Weights of a small GPT-style language model, trained from scratch on English Wikipedia.
Architecture: rotary positions, tied embeddings.
MLP neurons of a small language model. Each row is named by its layer, matrix (gate and up: input weights; down: output weights) and neuron, and shows model dimensions 464-559. Each number is 128 + 32 x the weight over its row's rms, rounded and kept within 0 to 255. A neuron's up and down rows have the sign that makes its largest values positive.
A block is one neuron, or neurons of one layer that tend to fire together. After each block is what it responds to, as a language model described it from the Wikipedia text at the highest values.

L8.gate41 [ 48 138 128 156 128 122  94 140 159 118 116 102  81 140 128 153 103  96 105 129 152 128 118 103  93 166 133 122  70 215 111  87 161 121  99 145 144 104 137 161 190 104 133 103 167 156 142 152 115 164 126 130 118 101 125 136 180 126 169 165 169 134 126 185 131 144  99 131  97 125  65 151 115 136 171 162 116 105 132 163 127 115  91 205 109 122  64 104 162  61  76  88 148 174 101  64]
L8.up41 [162 148 177 119 120 113  83 198 119 148 121 125 131 179 111 176 130  81  76 163  95 111 121 168  36  86  61 100 142 134 145 111 161 125 138 142 164 107 115 130 148 108  78 152 123  99 117  93 172 174 120 162 158 152 128 135 208  89 134 130 134  93  94 174 162 135 164 139  77 126 157 176  95 125 172 169 125 137 117 165 170 141 105 127 139 173 188 181 151  98 140 175 102  85  63 159]
L8.down41 [132 211 127 137 154 107 128 197 199 199 152 134 125 171 122 130  81 151 123 116 159 113 125 146 130 130 153  88 166 108 180  70 158 106 131 210 154 134 100 119 145 196 108 120 129 125 154 119 111 209 134 148 106 130 147  72 214 125 117 106 152 164 115 165  85 169 157 152 110 119 151 108 112  95 138 155  95 116 157 115 149  99  98 154 140 172 116  44 118  82 121  81 116  77 165 173]
L8.gate79 [ 72 113 114  33  92 126 150 104 133 132 142  85 125 158 168 122 150 168 130 125 112 177 121 119 135 136 144 145 126 167 122  77 110 130 146  83  90  96 141 117  80 168 203 128  72 120  65 162 158  83 127  61 146 169  55 167  91 163 144 109 170 187 150  59 119  93 111 188 164 136 118 123 127  97  99 193 125 113  90 131 127  96 112 127 147 166 133 158 158 128 155 117 166  89 118  53]
L8.up79 [ 71  78 105 170 134  81  94  64 116 112 157 198  94 124  79 143 122 147 159 124 137  95 100 168 122 127 133 134 127  75 145  96  78 135 117 154 160  87 113  98 140 120 156 157 121 107 102  45 122 146 146 132 159 181 158 122 111 117  74 143  87 162 117 146 129 153 132 140 130 146 136 128 132 189 119 137 131 201 138 161 113 127 135  79 152 152 144  66 159 117 127  89  87 104 133 130]
L8.down79 [137 135 113 109  65 134 148 152 101 147 206  89 104 135  69 129 122 117 121 120 121 157 140 122  74 118 103  73 180 151 142 144 212 142 149 106 128 198 108 100  89  69 103 112 158  93  68  99 149 151 143 123 127  87 147 129 184 121 144 120 146 103 120 134 175 127 122 125 116 118  57 118 128 133  74 178  55 116 167 152 104 165 113 100 157 162 173  98 101 157  90 131 123 123 129 110]
L8.gate659 [122  72 132 176 130 166  86 192 129 120 112  59 120 145  83 129 115 152 105 153  78 119 148 213  72 141  90  81 128  94 151  93 132 189 110 104 140 105  97 141 107 160 164  92 116 169 100 153 167 157 114 157 104 114 154 109 162 186 125 149 108 119 122 150 117 143 158 105  64 117 154 117 126 137 108  99  94 176  47 156 148 100 165 104 142 132 119 142 137  88 140 150 121 150 134 132]
L8.up659 [ 99 142 106 149 132 139 135 107 129 113 160  96 122 118 128 112 111 133  73 134  71  68  95 111 123 127 136 166 167 143 105 107 144 175 131  37 185 131 136 185 142 171 119  68 103  91 157 146 124 113 135 121 165 116 100 139 162  82 203 153 145 113 167  99 116 117 167  94 130 107  70 149 178 118 138 137  59 159 107 152 131 134 111 146 182 149  98 141 127  19 164 160 181 136 142 158]
L8.down659 [154 147 184 110 110 110 113 131 124 160 160 111 172 124 112 168 144  93 165  81 113  99 102 112 160 140 111  95 137 121 124 160 197 148  56 168 159  69 155 136  74 128 147 152 114  74 135 145 144 107 104 105  64 130 143 103 142 153 130  52 123  56 156 149 123 124 134  93 140 147 130 162 168  88 157 115 134 175 108  97 194 134 139 149  73 148 117 133 167  79 134 126  72 102 100  91]
L8.gate668 [105  73 173 163 127 141 137 118 162 107  88 144 147 109 159 162 102 149 118 130 134  60 106 127 110 111 138 105 212 117  88 158 137 133 132 118 128 146 193 174 153 105 120 131 136  78 164  77 125 149  95 207 146 150 142 164 145 123 122  85 114 119 146 136 164 132 163 169  70 145 111 136 128 141 144  80 135 101  71 147 112  80  61 104  63 146 160 113 137  98 141 139 147  72 140 173]
L8.up668 [126 164  89 118 159  78 167 141 182 103 143 131 144 134 118 143 127 182 116 146 177  81 157 116 180 102 156 169  67 220 102 199 114 157  96  99 152 127 172 177 138 103 129 139 101 124  97 117 125 159 115 133 162 111 173  85 186  78 146 153 128 173 170 175  83 154  94 111 155 132  96 165 140 156  69  62 128 205 106 145 120 153 140 134 167 130 126 169 154 167 180 129 119 134 131 146]
L8.down668 [177  70 136 122  80 115 206 182  94 116 117 160 160 170 148 129 193 115  99 131 133 166 100 134 131 118 166 145 153 118  99 122 165 154 175 205 123 172 124 215 133 189 132  91 103 172 134 140 168  94  70 106  74 120 181 116 135 183 165 118  62 113 119 133 147  97 106 114 102 132 116 165  99 124 134  89 177 175 106 219  67 138 213 114 171 159 108 168  90 101 206 150 114 122  79 145]
Description: Year final digits. Last digit of a four-digit year, especially the 0 in decades like 1890s and 2000s, plus name-ending pieces such as Dmitry.

L2.gate549 [104 171 168 129 138 112 166 119 136 148 113 175 101 130 134 136 140 129 101 111 196 118 181 140 101 114 178 170  99 100 111 145 155 175 143 166 154 133  95 150 111 164 136 164 139 106 165 159 103  68  97 157 167 154  57 103 151 127 173  78 112 134 130 149 128 163 191 109 156 130 148 134  85 156  74 147 137 173 199 124 133 138 113 147 148 123  84  96 132  88 115 101 147 121 132 132]
L2.up549 [147 177 111 119 134  55 119  99 147 152 128 149 142 150 131 105 129 146 173 135 137 198 160 148 135 146 178 152 120  88 160 116 113 159 211  74 178 132 188 100 116 171 104 116 190 131 116  97 120 207 171 134 113 174  81 151 142 162 131 119 102 140 106 134 169 143 112  98  95 132 136 119  79  85  93 102 100 162 115 136 217 132 110 141 184 109 149 136 155 111 151 125 172 133 108 129]
L2.down549 [150  98 154 149 109 171 119 137  70 147 105 108 147 151 150 165 114 139 144 153 174 117 101 159 122  63 104 124 135 106 122 111  86 114 151 121 109 110 153 140  89 105 146 170 150 108 147 136 119  91 134 179 177 141 118 137 182  95 181  96  48  96 121 104 103 144 122 138 123 163 102 148 128  70 102 159 167 129  90 140 163 133 140 120 132  90  71 135 116 116 156 121 169  93 132  92]
Description: Year final digits. Last digit of four-digit years in dates and decades, as in 2020, the 1970s, 1994; more weakly, words like only, final.

L3.gate29 [ 50 115 135 137 124 127 112  97 101 106  87 113 182 146 143 210 129 112  95  81 164 151  88 168 101 116 149 120 179 156 134 125  77 131  74 119 103 138 161  68  86 208 166 131 124 148 184 136 138 191  99 166 119  77 112  28 131 110 150 130 145  86 133 123 158 173 192  65  92 142 137 108 125 160 146 137 168 117 177 118 151 131  68 105 206  74 105 126 116 125  96 156 142 135 135 110]
L3.up29 [ 97 126  93  83 122  64 132  79 187 194 157 127  84  97 158 157 190 113 134  85 114  69 175 118  61 154 172 140 138 104 136 131 138  86 110 119 110 202 131 176 176 153 134 130 109 175 152 108 192 116 151  83 117  61 130 185 122 147 130 178 131  88  89 117 172 145 134 124  97 122 107  93 127 134 156  76  80 182 154 134 102 100 106 136 112  84 171  83 154 141 101  96 130 140 180 110]
L3.down29 [100 145  72  94 185 133 163  85 151 156  65  93 139  98 156 170 127 119 156  86  90 115  89 164 122  62 154  95 146 165 141 148  75 140 133 117 110 146 166 173 149 120 130  82 144 139 133 136 135 116 144 125 146 158 125  86 133 139  81 128 134 131 155 106  84 144 125 112 146 172 160 107 142  87  83 103 118 106 153 118  80 120 117 119 132 138 158 108 141 129 100 119 160 127 127 132]
L3.gate159 [ 79 100 157 121 146 142 128 146 124 138  91 135 138 183 125  62 130 150  82 106 119  64 130 137 141 129  76 105 162 134  99 129 110 131 140 139 145 139 126 109 109 119 106  85 172 107 114 108  94 137 103 137 183 106 122  90 106 145 136 161 135 133 204 174 148 142 136 163 182  93  89 113 129  86 103 143 162  83 180  92 151  26 150  38  50 131 109  95  69 107 118 108  69 142 147 205]
L3.up159 [ 97 137 158 103 189 181  99 139 134 152  16 131 119 171 130 157 102 135 158 142  79  99 122 132 115 105  87  96 158 128 152 157 186 113 121 108 161 144  60  97 118 126 131  89 121  64 145 155 111 137 153 113 145  87 165  83  92 138 117 111 116  94 118 155 129 159  99 168 173 135 153  64 125 143 120 183 180  73 162  79 121 139 103 111 108 120 136  88 139 195 104 130 115  83 158 124]
L3.down159 [ 74 122 129 101  94 215 145 125 114 155  93 156 116 153  75 158 135 138 144 102 216  94 102 140 150  95  96 151 117 139 167  86 157 171 124  80 153 135 139 155  82 182 150 136 171 128 168 145  84  55 148 139 117 166 121 159 140 135 131 162  84 106 143 129 123 154 137 119 151  70 112 113 137 137 154  88 167  92 104 114 114 113  94 103 157 118 194 154 158 152 121 186 103 146 143 139]
L3.gate630 [123 135 126  90 109  89 183 138  87  99 121 123 148 164 110 167 102  94 114 127  80  96 132  73 126 119 111 152 143 161 167 119 122 139 152 157 160 174 139 130 111 129 178 160 163 128 124  99 139 169 117 103 109 107 106 156 100 144  88 184 161  69 186  80 101 118 137  76  71  63 149 148  87  47 195 148 174  98 108  92  65 134 114  83 120  94  94 139 126 140 126 120 124  84 110 110]
L3.up630 [147  78 125  96 139 132 142 106 141 153 115 113 148 104 175 110 156 111 170 104  96 156 157 220 206 140 132 176 100 137 126 203 138 144 159 133  42  73 152 114 111 171 144 127 186 167 118 164 115 133 124 153 151 114 188 115 148 155 157  90 183 169 103 151 139 126 104 154 130 131 130 147 127 181  69  82 146 103 129 116 143 165 156 132 144 128 186  90 155 144 141 177  53 157 148 164]
L3.down630 [122 124 128  82 117 207 107 196 197 146 135 140 150 125 117 203 138 115 143 128 167 128 155 102 104  64 179  88 167 125  84 110 114 132 199  98 102 101 112 147 130 106 150 129 159 155 111  67 104 145 136 121 200 107 157 136 183 132  69  97 103 166  36 133 151 106 123 127 136 114  98 197 136 137  97 155 168 158  92 146 121 136 113 182 121 124 151 209  86 131 168 188 131 157 110 185]
L3.gate1040 [101 118 187 100 118 106  86 145 190 123 181 108  97  95 138 148 145  75 108 113 109  76 128 112 186 136 174 176  89 145 141 114  94 134 119 152 138  83  78 118 105 138  83 105 134 125 118  99  48 110 132 116 123 126 103 114 113 121 162  62 161 144 124 113 144 150  99 142 176 116 109 108  91  87 102 138 177 150 126 146 162 106 127 104 138 113 162  86 151 154 156 133 154  97  91  70]
L3.up1040 [117 199 138  73 167 134 125  54 120 151 197 153 126 144 127 111 121 110 141  93 148 122 117 136 164  92 180 119  86 134  89  87 102 174 101 129 116 132 138  98 131 126 135 150 178 131 138 124  59 144 187 162 183 165 162 123 118 157 102 137 156  84 161 112 153 157 142 128 137 165 108  91 102 113 133 166 115 131 135 137 119  95  67 157  76 149 196  93 111 143 141  97 137 160 169 162]
L3.down1040 [122 167  77 107 155 175 137 192 133 110 122 161 124 106 146  95 136 136 161 104 117 152  15  99 182 115 149 132  50 169 102 143 179 100 174 121 182  90 100 121  85  98 139 118 146 100 147  93  92  81 135 158 147 124 116 139 145  62 142 151 100 153 143 134 165  92 160 130 124 100 123 114 148 106 170 124 125 104 107 133 122 132  89 160 117 174 157 119 139 128 206 127 116 126 122 101]
Description: Coordinate and table symbols. Mostly the prime mark in geographic coordinates like 94°37′05″E, plus other symbols in tables, infoboxes and stat lists, such as +, /, (, and markdown table separators.

L3.gate440 [115 161 134 124  96  62 137 137 157  51  97 156 137 118 175 140 127 145 188 138 155 121 184 114 117 124 101 126 194 149 159 110 136 142 149 119 142 104 134 147 146 102 116 102 102  97 139 156 203 172 142 136 154  69 103 146  87 114 130 112 139 140  86 121 149 158  65 117 158 151  84  88 180 143 134  90  46 105 145 107 120 104 121 128 143 101 153 111 170  71 223 103 144  85 104 173]
L3.up440 [133  87 139 114 154 101 132 132 154 118 136 159  97 133  80 148 111 171 138 145 172 112 152 110 155 133  98 115 110  80 105 111 119 147 125 108 162 108 163 126 175 138 115 121  83 126 176 131 140 167 136  79 178 109 164  96 117  99 127  96 111 108 110 165 147 117 104 127 100 161 167 174 155 134 172 120 105  82 153 106 120 116 126  93 174  83 144  92 166  95 121 107 123  85 111 122]
L3.down440 [134 129 143  75 116  88 131  60 121 174 143 108 119 138 137 140 158 124 132 106  71 116 124  95 156 138 124 113  87 133 136 134 115  98 102 159 118 123 138 154  81 148 186 149 146 114 130 181 151 135 149 139 165 128  83 150 149 146 102 129 182 117  83 177 128 123 131 150 100 123 129 125  98 177 189 103 217 102 157 149 111  71 123 111  99  91 148  99 167 139  97 130 145 110 108 136]
L3.gate454 [122 166 124 141 132 187  92 143  84 132 162 119 123  67  68 174 106 187 128 144  95 119 146  81  99 132 105 164  98 129 110 119  48 173 107 155 117 104 149  72 111 134  90  98 138 164  76 132 116 100 110 110 151 205  85  89 146 204  83 145  77 147 146 172 101 159  99 180  86 111 112 152 141 112 126 142 135 214 157 118 173  57 121 158 155 144 177 124  92 174 137 153  90 145 138 182]
L3.up454 [128 189  73 141 155 164 104  85 148 149  87 150  93 131  70 159  88  57  93 156  81 146 137  98 133 154 146  75 105  95 186 111 143 124 129 161  92 158 122  54 135 159 159 158 144 141 109 160 174 137 129 191  91  81 158 100 104 182 125 148 108 160 172  91 116 158 105 132 127 141  92 140 103 124 139 145  55 117 100 105 195 182  91  64 128 169 155  69 169 116 131 126 158 170  71 134]
L3.down454 [136 244 113 127 130 169 221 119 135 104  68 105  76 133 139 107 135 131 111 118  97 124 152  82  99 117 100 122 153 132 136 111  82 156 132 114  59  91 154 107 186 189 167 139 140 126 164 108 142 151 153 122 115  54 114  84 131 108 176 127 117 106 101 129  88 181 154  78 171  24 122  98 180 130 114 115 116 126 128 131  83 121  98 134 106 114 104 143 120  74 167  95  81 148 167 152]
L3.gate770 [ 81  90 151 113 119 120 131 146 137 185  98 124 125 123 129 106  81 175 148 152 150 105 189 192 102 152 125 177 161 145  61  83 138 145 161 148 123 119 129 156 160 108 154 107  83 114 157 106 105 220 142  91 176 155  19  76 128 168  85 155 165 161 172 100 137  98  66  55  86 125 135 135 102  67  91 130  87  86 113 134 139 148 129 114 139 124 119  77 101 106 117 128 186 191 179 132]
L3.up770 [115  77 145 135 168 120 123 154 135 147 156 190  84 106  99 110 108 139 160 158 179 102 203 147 116 136 162 188 158 147  79 121  68 126 195 110 127 144 109 174 178 109 109 156 147 129 124  73 128 129 132 162 139 128 143  83  83 211  85 107 124 164  85 153 126 172 128  94 112 111 129 160 116  90  29 133 105  84 186 142 196 149 123  86 112 115 148 189 102  90 142 103 159 107 102 159]
L3.down770 [152 152 136 115 151  90 147  92 155 135 133 101 146 105 106 103 168 124  92 107 147 124 130 104 111 110 119 124 165 151 108 135 127  98 127 126 110 146 169 159 110 150 129  85 131  62 143  76 126 129 144 107 130  84 137 136  81 101 174 112 183 147 139  96  81 122 127 145  99  59 154  99 157 151 184 100 114  81 113 132 149 108 138 118 118 152 122 110 142  98 139 128 102 110  63 138]
L3.gate936 [111 108  80 114 138  86 120 137 104 131 102 170 110 107 136 124 133 104 194 142 118  79 126 123 120 134  63 130 139 109  48 177 169 190 111 117  81 166 111 136 164 113  62 112 197 155 131  74 118 140 217 140 191  89  66 103 136 149 107 105 184 160 204  82 173 109  93 144 177 127  83 125  86 151 122 181 100  57 119 211 163 120  86  83 117  92 120 109  87 149 169 143 172 106 133 142]
L3.up936 [119 133 115 104 101  97 131 126 130 157 181 116 186 102 101 182 134 116 154 108 184  85 137 144 110 133 138 113  90 116 128 162 111 135 137 130 102 127  96 126  81 142 141 168 123 180 126  97 108  75 146 216 153  83 109  70 152 135  94  22 178 149 116 116 165 144 126 103 172 105 136 141 123 136 161 127 114 129 117 149 134 167  86 148 129  77 106 109 122 169 131 116 160  37 128 134]
L3.down936 [195 112 122  80  75  67 160 147 136 107 153 134 163 142 144 126 134  98 149 111 100 129 172 105 121 146  70 137 119 155 102 126 118 146 103 150 105 127 143 154  97 117 163  98 123 111 155 165 164 143 180 157 117 125 104  94 116 180 125  81 139 116 111 107  99 124 140 153 126 108 117 159 124  77 148 167 138 115  79 116 175 171 171 143 155 175 126  91 125 119 127 140 119  71 115  67]
Description: Dates and time references. Tokens that complete a time expression: the s of decades (1950s, 1980s), final year digits, month names within dates, and "then" meaning at that time.

L8.gate398 [147 117 130 128 137 130 130 121 119 133 124  94 148 111 133 133 122 111 207 107  73 145 125 158 154 105 111 132 123 106 113  92 131 113 128  79 100 138 146 148 115  75  86 111  92  96 185  78 157 107  99 207 134 119  97 126 186 135 124  95  90 139 142  72 139 122 110  92  89 126 109 160  99 131  97 136 113 136 114 107 137 126 164 144 178 195 141 205 118 177 131  60 128 144 128 125]
L8.up398 [184 148 124 149 124 126 119 146 131 116  77 132 122 117 106 111  79 119 110 106 133 164 173  97 173  91  72 151 144 123  77  99 112 171 121  81 167 124 179 157  98 170 140 113 153 148 145 177 137  82  71 130 138 139 159 169 199 110  99 129 180 104 168 105 153  56 157 127  93  46  83 162 149  99 135 111 124  98  95  99 110 169 105 146 161 140 110 163 128 115 168 191 104 157  88 103]
L8.down398 [153  67 178 162 137  54 107  67 159 134 182 149 111 118  92  81  93 158 119 123  94 152 142 103 185  97 118 143  95 131 138 138 129 138 140  75  83 136  87  97 113 118 143 125 134 100 144 142 170  99  94 112 129 146 224  77 134  58 135 197 125 157 148 140 125 120 121  96 111  98 137 159 101  70 135 115 141 115  26 165 149 190  72 153 144  84 121 147 171 103 126 134 140 147  86 149]
L8.gate468 [ 87 113 201  94 116 190 147 105 156 142 170 109 182 150 145 202 168 179 144 110 164  92  70 170 128 143 174 123 167 120 128  80 123 145 132  93 103 149 163 135  90  71 129 124  63 160 122 177 174 146 111 162 114 155 109  97 113 103 139 139 122 143  88 137 170 129 184  58 131 108 138 128 162 121  92 191 121 217 130 148 134 139 104 126 134  86 124 102 121 101 162  69 114 129 111 134]
L8.up468 [125 121 204 124 130  78 127 149 165 111  85 140 111 110 114 179 115 143  81 125  69 128 149 146 191  92 111  91 119  96 173 116  71 138 130 131  72 140 161 164  80 170 123 120 106  71 121 175 157 103 137 139 124 213 130 103 132 138 162 126 155 126 141 133 117  70 169 108 138 125 118 159  60 129 102  92 149  51 186 131 107 146 135 125 119 130 136  94 124 159 150 221 120 165 143  92]
L8.down468 [112 100 110 154 147  91 139 204 174  81 145 141 118 197 110  67 128 117  94 181  91  82 112 110 125 127 169 149 170 103  60 119  91 114 101 105 142 125 127 130 119  91 115 130 134  88  57 110 204 107 116  85 143  90  75 165 120  99 161  86 125 110 134 137 126 167 126 149  62 155 139 136 101  69 165 106 167 130 151 101 116 170 159  60  98 104 102  56 120 110 131 132 175  93 201 119]
L8.gate707 [192  85 144 127 167 101 154 113 105 131 138 123  75  98  70 163 153  84 125 107  73  89  89 136  85 135 123 210  97 146 112 128  77 115 120  69 137  95 161  94 112 160 135  57 120 111 201 153 156  93 141 166 105 115 178 176 171 107 133 157 177  94 152 135 132 108 169 104 131 138 134 110  60 142 152 157 185 145 157 165 147 152 156  95 108 100  94 141 111 172 162 145 161  65 103 130]
L8.up707 [163 105 103  42 152  60 129 150  69 107 141 113 144 119 110 141 134 142  55 192 112 156 108 159 147 117 189 129 110 126  94 131  78 135 140 165 116 169 186 103 155 163 148 109  92 116  68 140 154 138 119 164 113 172 104  69 155 154 109 127 162  89  77 103  92  62 125 189 122  53 163 130  89 124 174  28 138 182 134 131 110 119 147  99 140 119 109  77  55 201 142 105 138 135 156 116]
L8.down707 [157 116 182  85 147 104 124 118 104 126  91 153 135 125 162 146 134 120 150 130  91 163 155  83 157 149  77 116 135 100 137  81 137  97 158  85 189 126 126 126  86 176 163  77 101 113 156 110 160 131  90 119  96 141 101 129 125 135 122 149 167  98  97 114 121  89  92  89 116 133 102 115 181 110 122 129 187 143 105  81 154  28 130 111 133 118 126 133 116 165  84 108 102 159 105 124]
L8.gate1147 [176 100 119 139  90 129 133 165 137 154 158 120 134 112 101 167 118 108 112 148 148 101  75 164 176 151 129 147 150  76 143 176  91 109 113  87 133 119 182 152  70  90 146 151 117 138  97 111 131 158 140 170 104  75 132 143 179 109  99 134 144 115 148 106 169 164 106 166  62 133 110 123 140 137 117 150 120 151 155 154 142 122 118 126  95 169 118 136 143  93  76 144 104 181 137  89]
L8.up1147 [130  81 108 117 130 141 138  94 141 129 138  73 180 127 138 138 112 115 198 137 133 103 103 133 122  89 132 140 125 115  27 157  76 164  63 130 147 116  65 144 108 125 134 121 122 114 138 168 137 108 171 113 158 121  77 128 117 107  93 167  95 165 118 179 153 141 129 168 149 135 134 113 113 190 135 154 134 113 157 131 153 121 107  84  91 138  96 165 146 172 168 145 150 168 190  96]
L8.down1147 [124 177 134 107 139 125 131 150 138  88 171 118 111 183 185 120 173 128 138 129 187 165  84 131 137 187  95 159 132 177 111 143  74 170  49 132 132 137 172 174 172 115 145 106 162  97  92 161 135 123  70 164 179 116 143 138  44  77 120 193 163 118 167 176 128 131  69  86  76  89  90 126 110 104 122 116 163 157 160 169 126 124 140  94 159  94 155 122 135 120  82  46 104 140 163  97]
Description: Native-script name glosses. Tokens inside or opening parenthesized native-script renderings of names (Persian, Japanese kanji, Korean, Cyrillic), plus fragments of foreign proper nouns like Ballymena, Yunnan.

L2.gate204 [126 121 123  60 115 131 121  60 178 155  90 230 142 133 114 196 111 189 156 136 103  97 130 129 162 125 157 153 135 125 110 124 107 141 147  74 153 142  83 163 171  78 118 105 145 108 151 147 145 159 161 161 101 146 107 130 152 162  91 141  92  61  83 132 167 116 120 155 113  84  81  99 154 142 164  87 123 155 118 115 127 106 102 151  97 171 100 126 140 105 188 167 146 151  69 115]
L2.up204 [ 93 134 144 193 142 118  83 102 155 137  68 157 123 104  85 130 101 192 121 149  53 126 148 136 202 203 143 116 164 130 115 150 205 149 196 164 158 122 174 145 141 138 133 112 145 150 136 104 140 143 112 163 186 144 107 126 124 157 112 143 159 104 163  71  89  55 173 215  86 108 158  93 117  82 166 183 175 101 128  69 110 125  44 137 148 165  89 159 137  54 119 150 158 171 171 123]
L2.down204 [145 115 131 101 160  84 107 123 181 103 120 121 106  78  90 171  76 143 168 123 124 129 119 142 194 152 175  71 198 136 147 137  95 135 141 113 161 151 146 106  78 188 107 106 122  86 147 144 120 113 106 159 127 157 138 100  66 130  95 163 151  75  98  64 139 131 154 159 134 133 103  94 116 162 130 118 150 151 117 173 109 136  77 170 107 155  78 155 112 124 148 162 111 144 105 139]
Description: Foreign-script and diacritic word pieces. Pieces inside foreign names or non-English script, e.g. Persian, Japanese, Cyrillic, or letters like ğ, ē, ñ; also country codes (RUS, JPN) and word starts in sports tables.